{"num_hidden_layers": 15, "num_attention_heads": 5, "hidden_act": "geglu", "norm": "rmsnorm", "positions": "rope", "rope_fraction": 1.0, "init": "normal", "init_std_down": 0.00293, "optimizer": "muon_variant", "doc_mask": true}
MLP neurons of a small language model. Each row is named by its layer, matrix (gate and up: input weights; down: output weights) and neuron, and shows model dimensions 16-79. Each number is 50 + 10 x the weight over its row's rms, rounded and kept within 0 to 99. A neuron's up and down rows have the sign that makes its largest values positive.
Before each neuron's rows, "fires on" lists the tokens most often at its 100 highest values on Wikipedia text that the model never trained on; "fires before" lists the tokens most often just after its 100 highest values on Wikipedia text that the model never trained on.

fires on: "of ", "among ", "ong "
fires before: "the ", "his ", "its "
L10.gate248:50 45 47 53 42 48 43 59 53 63 51 46 63 49 72 36 42 50 53 55 62 44 48 43 54 31 50 52 67 64 53 50 49 35 56 48 53 59 44 46 57 38 52 40 68 45 38 36 43 68 33 39 50 43 54 47 63 42 69 63 61 36 47 59
L10.up248:59 57 47 33 55 50 51 56 42 51 54 42 55 57 57 58 69 61 48 30 52 39 41 51 50 50 48 42 53 39 59 48 33 64 34 28 47 29 44 56 46 52 38 52 56 46 43 53 66 67 63 52 63 59 40 40 59 53 52 51 53 53 53 47
L10.down248:47 57 48 56 45 43 78 65 53 46 54 45 50 33 59 42 60 61 59 45 45 45 50 64 69 58 61 50 57 37 51 48 57 45 57 50 44 55 34 46 43 40 47 57 52 39 39 45 49 37 39 35 36 58 67 40 36 33 56 44 37 47 61 59

fires on: "of ", "W ", " ", ". ", "Season ", "ar"
fires before: "| ", "the ", "his "
L8.gate180:52 53 47 51 56 48 49 53 42 69 59 55 42 37 36 70 49 57 36 36 57 52 55 41 55 51 51 51 53 52 61 58 40 57 54 52 40 36 46 52 58 44 55 48 56 34 36 40 36 48 49 67 58 34 39 41 67 60 59 46 53 68 62 58
L8.up180:46 42 54 50 25 33 53 49 50 54 56 48 45 68 46 31 63 66 59 44 66 55 25 48 68 43 44 32 57 47 52 65 44 59 64 44 34 36 57 58 38 52 60 45 43 55 32 49 59 71 65 69 55 59 46 47 37 35 58 62 66 39 36 44
L8.down180:48 51 59 43 45 46 31 54 63 56 53 39 50 61 60 52 32 52 45 40 62 51 50 46 54 58 41 49 64 61 51 61 42 45 60 66 58 46 42 47 51 42 42 60 36 56 53 43 37 57 38 54 46 49 72 52 48 25 69 35 54 51 48 37

fires on: "\n\n", "\n"
fires before: "- ", "= "
L6.gate259:47 50 43 66 29 59 54 51 43 51 62 51 61 57 59 33 52 47 57 41 52 44 63 52 30 41 34 48 54 52 51 59 42 52 31 49 62 52 44 67 35 48 44 31 48 38 57 54 37 46 53 56 60 41 70 48 51 45 48 36 53 57 48 53
L6.up259:55 48 55 47 56 45 42 52 44 35 55 73 43 49 58 60 56 46 59 63 53 52 48 63 59 46 34 45 51 41 51 53 65 47 55 64 54 48 70 52 40 63 74 51 48 36 43 40 46 58 50 37 55 56 48 36 50 42 45 40 50 37 46 52
L6.down259:46 48 56 63 50 47 49 59 50 58 61 44 47 61 63 72 72 55 57 66 51 52 38 55 59 46 35 37 57 44 55 42 43 18 49 62 53 56 34 52 37 60 53 36 55 56 51 46 58 51 55 45 49 35 31 45 40 33 40 32 49 53 46 52

fires on: "="
fires before: "\n\n", ": ", "=="
L8.gate272:37 44 41 49 35 58 38 38 52 30 51 58 52 47 58 47 60 41 49 55 50 59 49 58 52 52 44 40 48 52 58 46 53 43 52 52 45 66 44 34 49 50 45 50 33 40 56 55 59 47 56 58 41 49 61 22 62 59 70 63 38 71 50 55
L8.up272:41 62 43 39 49 63 66 39 48 46 67 75 56 55 40 59 53 63 49 65 45 36 54 36 53 30 50 40 67 41 72 49 64 52 43 55 46 56 56 29 42 65 47 36 64 32 58 38 45 58 49 49 52 52 48 60 52 47 51 45 34 62 50 50
L8.down272:46 63 64 53 56 60 48 62 52 63 42 63 50 40 72 46 53 50 40 59 47 43 40 42 76 41 51 41 60 41 44 76 64 64 45 50 46 58 67 48 52 50 41 50 73 64 49 44 51 62 43 42 53 43 45 51 63 42 45 35 59 57 46 53

fires on: "\n\n"
fires before: "==", "The ", "In ", "== ", "=== ", "==="
L6.gate82:58 62 45 44 43 42 24 44 51 50 48 61 52 43 52 40 61 59 39 36 66 51 43 54 58 49 42 46 42 41 42 41 39 44 38 37 56 50 60 56 36 51 64 51 44 63 42 48 42 47 45 47 53 40 38 61 53 51 65 29 48 44 44 47
L6.up82:64 61 41 46 51 49 24 44 47 60 51 66 44 44 38 38 57 48 46 56 52 45 41 55 62 46 55 48 44 57 47 33 35 42 33 38 65 72 67 35 48 50 53 47 50 71 41 53 32 39 50 58 53 48 52 58 53 47 73 43 47 42 41 67
L6.down82:46 52 68 57 58 37 51 48 47 55 54 44 52 57 50 49 51 51 40 61 67 58 60 39 45 50 52 50 51 55 57 50 44 39 33 33 54 47 63 57 51 61 55 37 42 57 47 49 38 51 51 43 52 75 40 52 32 40 45 45 40 49 38 40

fires on: "\n\n"
fires before: "==", "The ", "===", "== ", "In "
L3.gate514:57 50 57 44 43 61 30 58 35 38 60 36 58 65 41 42 61 36 62 60 48 51 59 61 53 52 52 45 38 59 46 29 50 47 42 56 56 45 46 68 40 44 48 59 52 59 44 58 35 46 47 49 52 54 43 68 36 53 39 56 53 64 59 41
L3.up514:57 50 75 53 45 63 51 55 59 53 50 62 60 54 33 57 35 50 58 48 62 46 24 57 48 54 62 49 58 38 66 50 55 34 44 50 47 62 48 64 61 73 61 46 47 47 41 26 46 46 46 49 60 45 55 69 58 54 48 50 56 56 52 41
L3.down514:52 62 53 47 42 36 46 53 47 50 55 58 32 33 66 43 38 60 49 61 41 53 52 29 40 42 50 49 55 46 57 56 36 54 41 55 65 68 40 58 47 52 59 52 65 45 50 45 55 46 55 37 40 61 32 59 44 49 30 38 32 46 47 46

fires on: " ", "\n", "=", "FW ", ". ", "medal "
fires before: "| ", "\n\n", "– "
L12.gate84:61 43 53 54 45 63 39 45 49 47 65 53 56 71 40 51 69 52 30 69 58 33 29 56 37 57 47 50 38 57 40 42 43 36 66 55 52 55 68 64 46 59 64 62 40 39 57 63 42 54 40 45 61 56 47 55 32 45 35 52 53 63 44 55
L12.up84:46 34 60 51 49 46 51 54 41 57 36 72 40 59 50 49 57 50 53 30 41 49 30 44 53 36 36 35 68 44 66 57 62 35 50 51 61 53 60 43 50 53 53 59 52 31 56 56 44 33 55 51 43 48 38 50 45 30 36 39 54 58 57 46
L12.down84:47 48 44 54 71 70 45 52 50 39 46 67 54 52 46 34 63 58 53 58 53 47 48 54 58 65 38 73 36 47 40 39 51 21 47 53 57 50 42 54 65 55 53 31 50 50 36 60 56 52 37 41 61 60 62 45 45 63 59 57 52 55 61 54

fires on: "of ", "among "
fires before: "the ", "his ", "its "
L6.gate235:62 51 44 58 64 67 33 47 40 50 50 70 55 45 57 59 64 66 46 53 50 48 55 54 57 40 58 49 47 62 53 50 45 27 45 41 43 41 51 43 43 53 34 55 50 35 49 59 42 64 41 54 61 54 44 45 58 47 51 67 74 42 52 46
L6.up235:49 50 30 52 35 43 49 55 32 59 49 35 55 71 46 41 44 49 61 51 50 40 55 37 50 68 47 55 49 31 55 46 55 64 46 65 31 53 59 59 43 34 54 44 61 38 51 71 66 41 64 39 51 23 42 54 52 39 66 43 49 47 45 50
L6.down235:51 42 53 34 62 50 38 45 62 53 52 47 50 54 39 35 57 49 38 68 47 70 50 50 60 53 59 47 56 34 51 54 46 57 50 51 52 48 25 50 34 53 48 42 48 33 41 51 54 47 54 58 59 56 58 43 59 43 58 66 41 57 45 49

fires on: " ", "Angel", "18", "11", "10"
fires before: ", ", "es ", "| ", "|", "th ", "."
L6.gate74:44 39 46 39 63 45 47 44 48 46 55 45 62 49 43 45 45 52 31 53 50 49 45 50 69 49 63 55 62 52 67 60 49 34 53 58 40 48 78 55 53 39 54 59 54 44 52 64 52 58 44 50 51 44 39 48 51 52 63 31 54 38 32 47
L6.up74:50 35 51 36 69 58 47 37 50 64 47 32 67 39 45 45 46 46 59 57 46 49 57 52 54 52 53 42 68 45 61 37 48 43 58 62 57 54 62 51 44 46 62 56 53 63 49 57 39 55 57 41 58 50 33 50 49 43 37 36 60 55 56 40
L6.down74:48 43 44 76 39 37 61 47 60 52 48 46 46 52 52 55 48 59 51 54 51 60 53 42 54 64 36 57 57 70 37 73 27 49 46 60 67 59 54 44 51 49 48 43 65 36 52 47 37 56 54 33 46 48 51 45 43 51 63 47 50 46 52 60

fires on: "6", "ore ", "even "
fires before: "–", ", ", ". ", ".", "| "
L3.gate198:54 38 52 42 40 48 33 55 29 49 27 59 48 57 56 48 34 38 23 44 54 61 63 37 55 62 67 43 46 40 45 53 43 46 54 46 35 24 57 36 43 46 54 70 46 53 44 56 46 50 43 55 40 54 49 54 54 37 32 68 56 50 34 66
L3.up198:38 62 50 51 41 39 41 31 44 55 71 52 32 36 38 47 58 37 45 53 33 56 73 35 57 42 52 58 49 51 44 52 31 61 62 54 41 48 41 42 33 65 47 54 45 50 56 49 41 32 37 21 39 42 49 50 49 49 29 46 63 47 46 49
L3.down198:44 63 62 41 37 48 53 42 35 54 55 44 61 45 40 51 72 50 48 38 55 53 60 31 64 70 56 66 52 49 43 54 71 60 51 54 46 40 40 41 45 58 60 57 36 46 63 48 53 58 50 41 39 50 51 48 41 30 31 47 57 70 54 50

fires on: "\n\n", "ak", "\n"
fires before: "==", "The ", "===", "In "
L4.gate264:52 58 44 44 36 44 51 42 40 42 57 55 65 69 58 45 69 52 51 68 40 32 45 63 56 39 57 49 64 39 47 19 47 51 53 43 49 47 55 47 38 49 79 40 61 40 53 54 24 41 52 61 57 48 44 48 36 26 41 52 54 42 38 54
L4.up264:55 42 49 36 59 37 58 52 60 50 59 52 63 60 57 51 48 55 49 34 55 51 39 57 57 60 58 53 43 38 56 58 57 55 52 22 28 46 66 55 45 49 64 65 42 53 43 39 24 51 49 61 50 49 40 43 40 35 47 55 54 67 41 45
L4.down264:48 45 54 53 52 52 36 67 67 77 57 57 52 56 41 52 40 44 45 61 55 58 34 30 43 51 33 52 48 61 60 74 41 30 51 38 54 29 71 61 57 61 38 46 49 45 65 41 35 47 45 27 45 54 58 55 48 47 52 48 43 66 45 39

fires on: "\n"
fires before: "| ", "- ", "|---|---|"
L4.gate30:48 42 65 48 51 59 63 65 68 40 47 54 48 50 51 45 35 60 46 54 62 59 32 54 28 47 34 56 62 45 46 41 62 48 49 63 42 37 44 49 42 42 39 68 53 33 50 56 51 51 54 51 55 33 44 47 57 47 44 60 70 49 58 36
L4.up30:39 50 65 56 55 58 47 54 44 70 57 41 53 45 37 52 62 52 56 52 41 28 56 42 46 45 41 63 49 42 43 51 38 48 50 48 42 50 55 51 58 59 37 41 67 37 41 34 44 44 43 51 31 27 59 34 48 39 43 40 48 45 55 59
L4.down30:49 46 39 68 52 35 60 46 51 34 54 54 47 63 63 53 38 58 60 48 55 37 56 72 46 52 56 69 29 53 62 37 56 48 55 50 59 38 55 56 73 59 38 38 63 35 68 37 58 39 52 48 54 74 43 44 43 56 54 50 49 59 45 47

fires on: "es", "e", "s", "ers", "ally", "ed"
fires before: ", ", ". ", "."
L11.gate71:36 55 56 47 40 57 55 51 43 55 52 57 47 46 56 40 51 41 40 49 58 49 40 52 54 65 49 51 66 29 51 65 69 52 43 57 42 42 59 42 43 42 59 60 39 56 52 57 64 43 36 50 59 38 33 64 63 39 51 40 58 45 75 58
L11.up71:53 49 52 52 40 64 59 55 52 39 60 53 55 51 30 76 31 51 59 49 20 44 46 48 45 37 49 65 55 43 38 45 45 61 73 45 48 56 49 55 58 46 49 40 67 52 46 42 62 62 40 44 61 35 67 53 35 40 52 47 39 65 39 42
L11.down71:43 61 69 60 54 61 43 48 36 45 62 42 51 67 28 50 56 37 43 61 50 46 49 55 38 72 64 42 40 35 35 44 64 41 45 62 48 50 59 44 53 34 39 54 50 63 46 67 53 41 37 29 52 44 55 54 48 49 53 60 35 60 50 44

fires on: "History", "The ", "tion", "|---|---|---|---|---|", "|---|---|---|---|"
fires before: "==", "\n"
L2.gate15:48 44 62 54 66 51 48 34 56 47 46 59 50 53 64 43 43 53 50 63 46 63 50 59 49 58 45 38 62 55 54 57 79 51 27 59 47 53 64 52 55 39 36 44 43 24 49 45 54 44 46 48 54 43 51 43 58 51 55 49 48 52 54 56
L2.up15:56 50 57 44 38 37 54 42 55 58 62 56 29 49 47 64 40 58 59 42 55 69 52 50 61 56 60 38 51 39 55 74 33 42 50 57 52 57 57 50 48 51 49 44 59 66 49 27 53 48 50 29 62 49 62 64 57 39 55 62 36 51 52 61
L2.down15:52 62 58 36 51 53 40 21 57 61 62 52 57 62 59 53 41 38 50 56 57 60 55 48 56 57 48 52 37 50 44 59 47 40 65 61 52 45 57 59 44 44 73 47 50 61 45 53 58 55 50 32 60 41 44 55 45 56 58 37 68 40 39 39

fires on: "=", "unn"
fires before: "\n\n", "C"
L2.gate99:45 54 37 34 35 49 42 37 59 40 59 66 49 42 50 48 43 40 55 54 54 54 53 60 49 39 63 32 47 50 54 34 67 75 37 57 45 51 73 40 57 54 42 45 44 47 44 33 43 43 35 48 33 43 55 50 32 47 64 56 48 58 54 41
L2.up99:39 51 47 40 60 38 48 21 53 44 39 55 48 60 41 70 61 49 45 48 39 34 64 61 71 46 62 41 49 31 45 39 51 69 37 57 29 44 50 42 60 46 48 43 39 58 49 40 40 43 51 52 40 53 46 40 61 60 63 69 57 50 37 37
L2.down99:45 43 56 29 52 56 44 56 53 58 59 38 35 71 41 44 62 56 65 57 41 46 37 45 46 38 61 56 42 24 54 69 59 57 46 49 43 63 54 43 54 67 68 73 53 40 68 46 72 56 46 52 30 58 45 51 69 54 52 61 55 42 62 43

fires on: "Qu", "\n  ", "\n", "inv", "′", "Q"
fires before: "- ", "ar", "ali"
L4.gate229:46 38 48 48 36 62 43 51 43 40 58 56 53 43 48 44 44 51 43 38 60 44 45 43 32 46 54 43 61 41 45 64 36 53 58 60 54 48 68 32 54 52 56 41 66 57 55 65 55 43 51 43 58 46 35 43 51 51 48 62 45 54 55 48
L4.up229:43 51 52 56 59 47 49 41 57 23 40 62 57 66 55 47 27 56 46 30 56 56 54 50 65 31 53 40 80 48 37 53 58 44 43 60 56 45 35 37 56 66 48 48 44 37 71 49 40 53 50 56 67 31 49 49 40 42 52 37 49 49 51 45
L4.down229:46 49 54 36 61 59 41 54 27 51 45 56 44 50 53 58 33 73 29 37 53 53 34 33 49 35 60 41 59 54 45 58 49 46 56 52 82 55 49 39 37 69 48 51 55 43 42 45 40 72 59 51 50 53 58 54 48 30 49 53 36 33 48 54

fires on: " ", ". ", "Ven", "ld ", "yr"
fires before: "| ", "|", "of "
L3.gate387:46 46 56 40 56 37 53 50 51 59 63 47 61 45 60 53 64 51 62 48 52 60 36 72 37 41 50 54 62 44 47 52 58 38 42 61 45 48 64 45 43 38 52 40 36 61 50 40 52 53 49 43 49 41 45 55 49 51 51 49 49 49 49 60
L3.up387:52 55 62 57 34 40 47 49 63 53 66 51 42 71 47 63 63 64 44 57 60 40 36 47 41 59 40 26 67 50 53 42 55 45 54 44 41 44 46 57 43 57 53 28 56 31 23 59 56 44 66 53 66 55 43 66 64 52 44 49 50 43 61 58
L3.down387:48 52 60 63 55 24 31 51 57 51 47 60 49 50 53 57 43 65 58 43 29 71 44 48 50 44 59 41 51 48 68 65 47 50 50 67 52 64 38 38 52 64 52 58 30 45 41 53 62 51 56 41 64 38 42 50 61 31 47 43 48 51 60 50

fires on: "ie", "ed", "e", "day", "line", "time"
fires before: ". ", ", ", ": ", "\n", ".", "-"
L3.gate299:51 58 61 18 68 48 52 43 34 53 54 34 29 49 59 69 42 48 74 50 49 50 55 37 41 55 64 51 60 44 61 49 63 30 42 50 41 51 52 28 47 53 57 58 55 36 35 55 38 56 35 53 56 45 59 55 70 44 46 33 43 45 53 51
L3.up299:45 59 66 24 48 56 58 51 53 58 53 49 54 70 41 53 51 66 59 59 36 32 43 46 52 50 37 59 55 44 50 26 54 48 49 50 63 43 60 52 58 63 44 61 58 45 49 66 46 52 44 53 42 34 55 61 50 52 51 55 56 56 49 51
L3.down299:44 52 61 51 63 48 62 52 57 44 45 58 48 51 30 66 62 44 57 66 38 51 62 50 36 42 61 29 53 37 64 56 46 62 65 45 56 42 59 55 51 53 39 51 60 38 44 48 58 41 35 43 48 51 46 44 63 38 56 30 68 42 59 49

fires on: "\n\n"
fires before: "==", "= ", "== ", "=== ", "===", "The "
L10.gate160:43 54 57 56 53 35 39 30 49 63 49 62 48 54 37 48 61 40 51 61 52 57 58 55 60 51 56 47 30 45 57 42 35 43 36 46 60 57 45 58 41 47 49 54 43 49 35 60 46 51 38 59 48 37 36 62 49 38 46 44 52 47 48 50
L10.up160:61 52 60 54 54 50 27 37 46 67 50 54 50 61 50 37 59 39 49 44 63 29 60 48 47 57 61 42 27 36 38 52 65 53 34 51 45 53 45 59 40 46 35 54 69 59 49 61 35 50 57 47 36 47 35 49 48 38 45 46 62 33 56 33
L10.down160:50 47 65 63 52 42 50 46 46 43 58 47 36 58 36 61 39 61 35 61 41 48 56 45 38 51 49 34 44 58 48 42 48 36 33 57 64 52 63 64 58 53 53 53 44 49 51 37 48 41 65 38 48 57 44 53 31 45 55 42 39 54 41 53

fires on: " ", ". ", ": "
fires before: "| ", "|"
L8.gate354:54 64 40 37 48 58 64 52 50 49 56 46 45 50 51 59 53 26 55 52 42 53 55 55 50 52 61 39 34 47 44 37 45 68 35 60 57 62 58 51 48 31 45 46 44 61 44 56 40 38 41 50 57 46 59 57 65 50 48 55 37 53 65 45
L8.up354:36 51 57 50 66 46 46 40 37 56 43 50 53 54 51 39 55 48 51 43 52 44 38 59 83 46 41 37 58 36 56 33 43 52 67 46 55 34 58 46 55 49 65 52 53 57 48 52 54 43 54 37 40 74 42 41 53 39 59 37 65 54 49 56
L8.down354:50 47 50 43 54 25 47 68 60 47 53 40 50 74 53 49 48 44 48 55 72 50 40 50 34 77 48 53 59 58 54 33 46 62 73 63 58 64 64 56 37 45 50 47 39 53 50 62 50 32 40 32 29 47 43 59 39 51 55 49 43 50 47 49

fires on: "e", "ene", "ure", "ie"
fires before: ", ", ". ", "-", ".", ") ", "\n"
L4.gate260:42 59 28 38 59 58 39 43 34 67 45 60 55 30 54 66 46 30 31 52 55 74 53 67 36 42 67 51 49 48 40 44 52 52 49 49 73 38 55 45 50 37 32 71 44 45 50 47 48 66 52 36 68 60 59 42 67 45 42 49 47 45 58 63
L4.up260:57 44 62 38 48 54 30 55 43 28 46 53 61 59 42 17 48 41 61 55 44 59 53 61 46 31 49 47 55 59 46 57 49 49 61 59 57 50 60 51 54 58 51 39 33 40 41 67 42 49 46 34 46 60 66 65 58 42 40 52 63 45 45 63
L4.down260:57 70 56 52 50 47 50 45 58 58 48 28 45 56 54 63 35 51 32 56 47 56 50 41 54 61 53 59 45 48 46 42 52 48 60 68 42 40 50 53 67 48 59 66 63 33 45 45 52 82 51 39 53 56 59 49 49 61 51 44 48 42 53 65

fires on: "football", "earch", "tion", "ally", "long", "tics"
fires before: ", ", "er ", ". ", "==", ".", "\n"
L6.gate93:46 44 62 48 56 66 32 48 62 53 63 33 40 45 46 53 43 49 36 55 36 33 48 51 53 39 59 60 68 55 53 45 52 46 54 43 49 41 53 48 42 53 47 49 60 47 58 51 64 41 40 47 74 39 67 45 57 46 60 46 49 49 42 34
L6.up93:45 39 49 56 57 54 59 34 59 52 65 25 36 57 53 43 23 48 42 69 42 41 50 64 64 34 45 35 55 56 63 59 24 42 59 52 40 51 62 58 51 53 42 37 42 52 54 48 41 46 59 37 52 46 63 62 59 59 52 49 64 45 54 37
L6.down93:56 61 26 46 48 52 48 45 36 52 33 56 44 55 36 69 35 58 49 40 39 39 50 59 59 62 49 49 50 46 63 46 58 41 21 44 57 38 43 54 57 65 50 57 51 59 37 46 48 33 52 30 64 60 55 46 39 45 37 48 62 45 45 54

fires on: "\n"
fires before: "- "
L4.gate137:49 53 51 54 43 65 40 53 62 66 35 53 59 63 49 53 60 45 53 39 62 41 49 47 40 48 51 49 60 32 41 50 68 41 38 47 62 26 47 48 41 60 67 49 62 39 59 51 39 48 33 50 61 50 63 41 54 32 62 39 60 29 60 50
L4.up137:59 65 43 45 47 58 44 53 62 52 48 65 50 63 55 51 64 50 61 28 58 25 50 51 54 47 53 47 41 36 44 53 54 48 48 49 60 24 55 50 43 49 56 53 55 40 50 55 38 53 47 46 55 56 74 34 49 40 55 60 60 42 49 65
L4.down137:56 49 35 64 68 45 62 74 61 57 36 51 34 75 43 53 57 52 41 40 55 30 48 51 62 40 52 55 52 60 60 56 68 37 62 57 70 51 49 62 42 80 68 53 68 22 42 46 53 49 50 44 66 58 45 27 48 46 51 32 45 43 60 48

fires on: "\n", "ic", "\n  "
fires before: "| ", "- "
L4.gate538:53 46 43 56 31 72 42 29 46 34 61 51 55 48 60 61 41 64 41 64 50 59 43 41 37 53 37 64 52 49 39 40 64 35 51 40 59 55 51 48 47 66 39 38 65 61 52 59 44 52 47 60 48 57 42 57 60 48 51 62 58 73 44 51
L4.up538:60 39 53 63 43 76 41 38 45 39 61 45 53 50 48 63 39 62 47 48 58 71 47 38 42 53 40 68 50 45 47 40 64 45 59 45 52 39 57 58 48 60 40 43 56 53 53 64 39 51 50 68 47 43 51 54 44 40 42 54 63 78 48 60
L4.down538:49 47 41 53 40 44 52 67 39 41 63 35 47 50 57 48 59 67 41 43 49 53 42 39 45 38 61 56 43 51 51 65 65 56 51 55 49 55 43 59 67 70 37 31 43 31 69 54 41 46 50 44 58 38 53 58 51 40 48 71 55 46 53 53

fires on: "\n\n", "\n", "om", ": ", "Website"
fires before: "= ", ": ", "- ", "ym"
L3.gate436:34 55 55 51 61 49 44 51 49 61 45 67 60 65 39 57 57 43 54 42 51 34 53 65 55 40 52 45 52 51 58 43 51 54 35 36 55 34 31 48 40 31 42 62 54 50 35 61 61 58 59 60 54 59 45 46 55 29 37 57 58 65 49 55
L3.up436:46 51 50 52 45 56 49 52 50 59 57 51 32 59 34 57 55 31 57 59 61 55 44 52 47 54 62 34 31 58 70 45 43 29 47 44 71 45 47 47 46 36 56 67 56 34 57 60 66 58 46 36 47 48 51 49 50 39 50 53 58 40 50 74
L3.down436:49 52 50 47 42 54 40 50 37 48 69 54 63 72 41 51 57 46 29 58 38 35 49 39 47 47 53 50 45 52 57 72 53 46 38 55 50 59 50 64 37 49 42 29 47 53 43 51 49 46 61 55 58 49 44 48 46 41 41 42 50 37 52 54

fires on: "tion", "ation", "recogn", "e", "character", "zone"
fires before: ", ", ": ", "==", "\n", ". "
L10.gate47:48 44 56 59 48 66 47 36 60 52 40 49 40 43 44 64 57 57 50 42 48 76 57 53 59 72 48 50 57 49 55 42 58 36 70 44 34 58 56 34 48 44 60 51 51 46 44 52 51 59 46 54 47 28 37 56 59 61 33 42 55 55 56 34
L10.up47:50 40 56 37 56 54 55 27 58 64 49 41 32 39 46 63 52 63 48 42 40 45 42 57 62 63 49 65 45 41 52 54 59 42 46 48 44 53 65 50 53 48 48 59 64 46 55 42 53 40 56 42 64 40 42 40 59 47 50 64 50 33 59 48
L10.down47:43 39 48 63 51 48 59 38 70 54 60 50 40 69 23 41 36 39 32 55 63 52 39 64 69 57 45 58 45 56 51 53 55 47 41 34 44 54 74 54 59 59 55 70 30 41 55 48 40 59 42 46 53 59 52 37 60 59 54 44 60 59 33 29

fires on: "\n\n"
fires before: "The ", "==", "In ", "== ", "=== ", "On "
L4.gate547:66 50 61 59 41 60 42 40 39 46 57 57 49 50 59 50 61 52 42 63 55 60 62 45 48 57 37 51 50 47 59 60 38 48 53 43 75 61 43 45 54 48 75 55 52 54 45 60 40 43 52 42 46 57 56 62 58 42 32 57 36 38 31 43
L4.up547:50 45 60 58 38 54 36 54 48 58 53 49 56 55 48 57 59 32 57 49 69 47 48 70 55 53 46 54 56 37 49 54 40 41 45 47 45 51 63 59 36 49 59 55 36 46 44 61 20 56 41 59 49 64 57 33 54 44 33 57 51 51 58 63
L4.down547:59 54 52 49 53 35 31 41 53 53 48 60 45 44 57 53 69 39 41 56 37 52 46 39 51 47 47 55 43 47 53 48 40 48 44 62 46 61 62 46 36 58 51 49 43 49 58 45 48 45 41 46 51 55 49 59 47 59 49 47 53 49 45 54

fires on: "ed"
fires before: ", ", ".", ". ", "d", ": "
L2.gate488:47 59 49 44 55 48 51 40 52 47 44 18 52 47 59 56 38 25 56 54 54 53 54 56 54 42 40 49 58 37 46 69 47 24 68 52 51 52 53 50 37 49 47 62 71 49 54 54 44 43 64 64 43 63 43 52 27 56 59 39 55 48 46 46
L2.up488:51 56 72 49 48 38 53 28 46 57 45 50 49 58 50 52 35 43 42 44 42 37 40 48 60 61 53 53 68 56 62 58 40 53 68 45 48 35 48 51 37 55 40 49 55 32 46 50 51 60 56 57 54 69 46 40 53 73 36 37 64 52 47 50
L2.down488:30 70 62 42 46 57 54 33 42 50 48 43 49 34 48 41 58 41 66 43 42 41 57 57 47 43 63 68 49 47 60 72 59 34 38 67 43 49 53 55 62 39 53 46 65 57 58 50 32 52 56 55 45 41 53 51 37 49 55 23 45 53 34 42

fires on: "=", "career"
fires before: "\n\n", "C", ": "
L3.gate515:39 56 41 38 47 42 44 51 50 44 49 42 62 45 54 32 55 59 28 58 48 63 49 64 51 48 53 62 43 42 49 30 56 55 56 59 42 18 39 47 47 57 53 54 53 53 54 38 49 60 54 65 44 39 60 58 49 61 55 37 40 57 75 51
L3.up515:55 43 71 43 56 67 57 30 58 34 39 56 36 55 22 34 68 44 51 67 47 46 59 51 45 59 45 46 59 38 56 58 57 36 44 44 47 63 60 24 47 45 60 42 45 51 37 46 46 36 43 43 51 59 56 52 57 41 54 48 48 60 61 37
L3.down515:49 49 59 38 49 64 35 47 50 36 49 65 50 60 54 50 59 30 53 55 57 46 25 45 59 49 54 82 45 46 58 57 60 52 34 56 26 47 52 46 57 51 52 58 61 39 61 60 48 74 50 40 37 52 38 39 66 50 47 33 56 72 48 40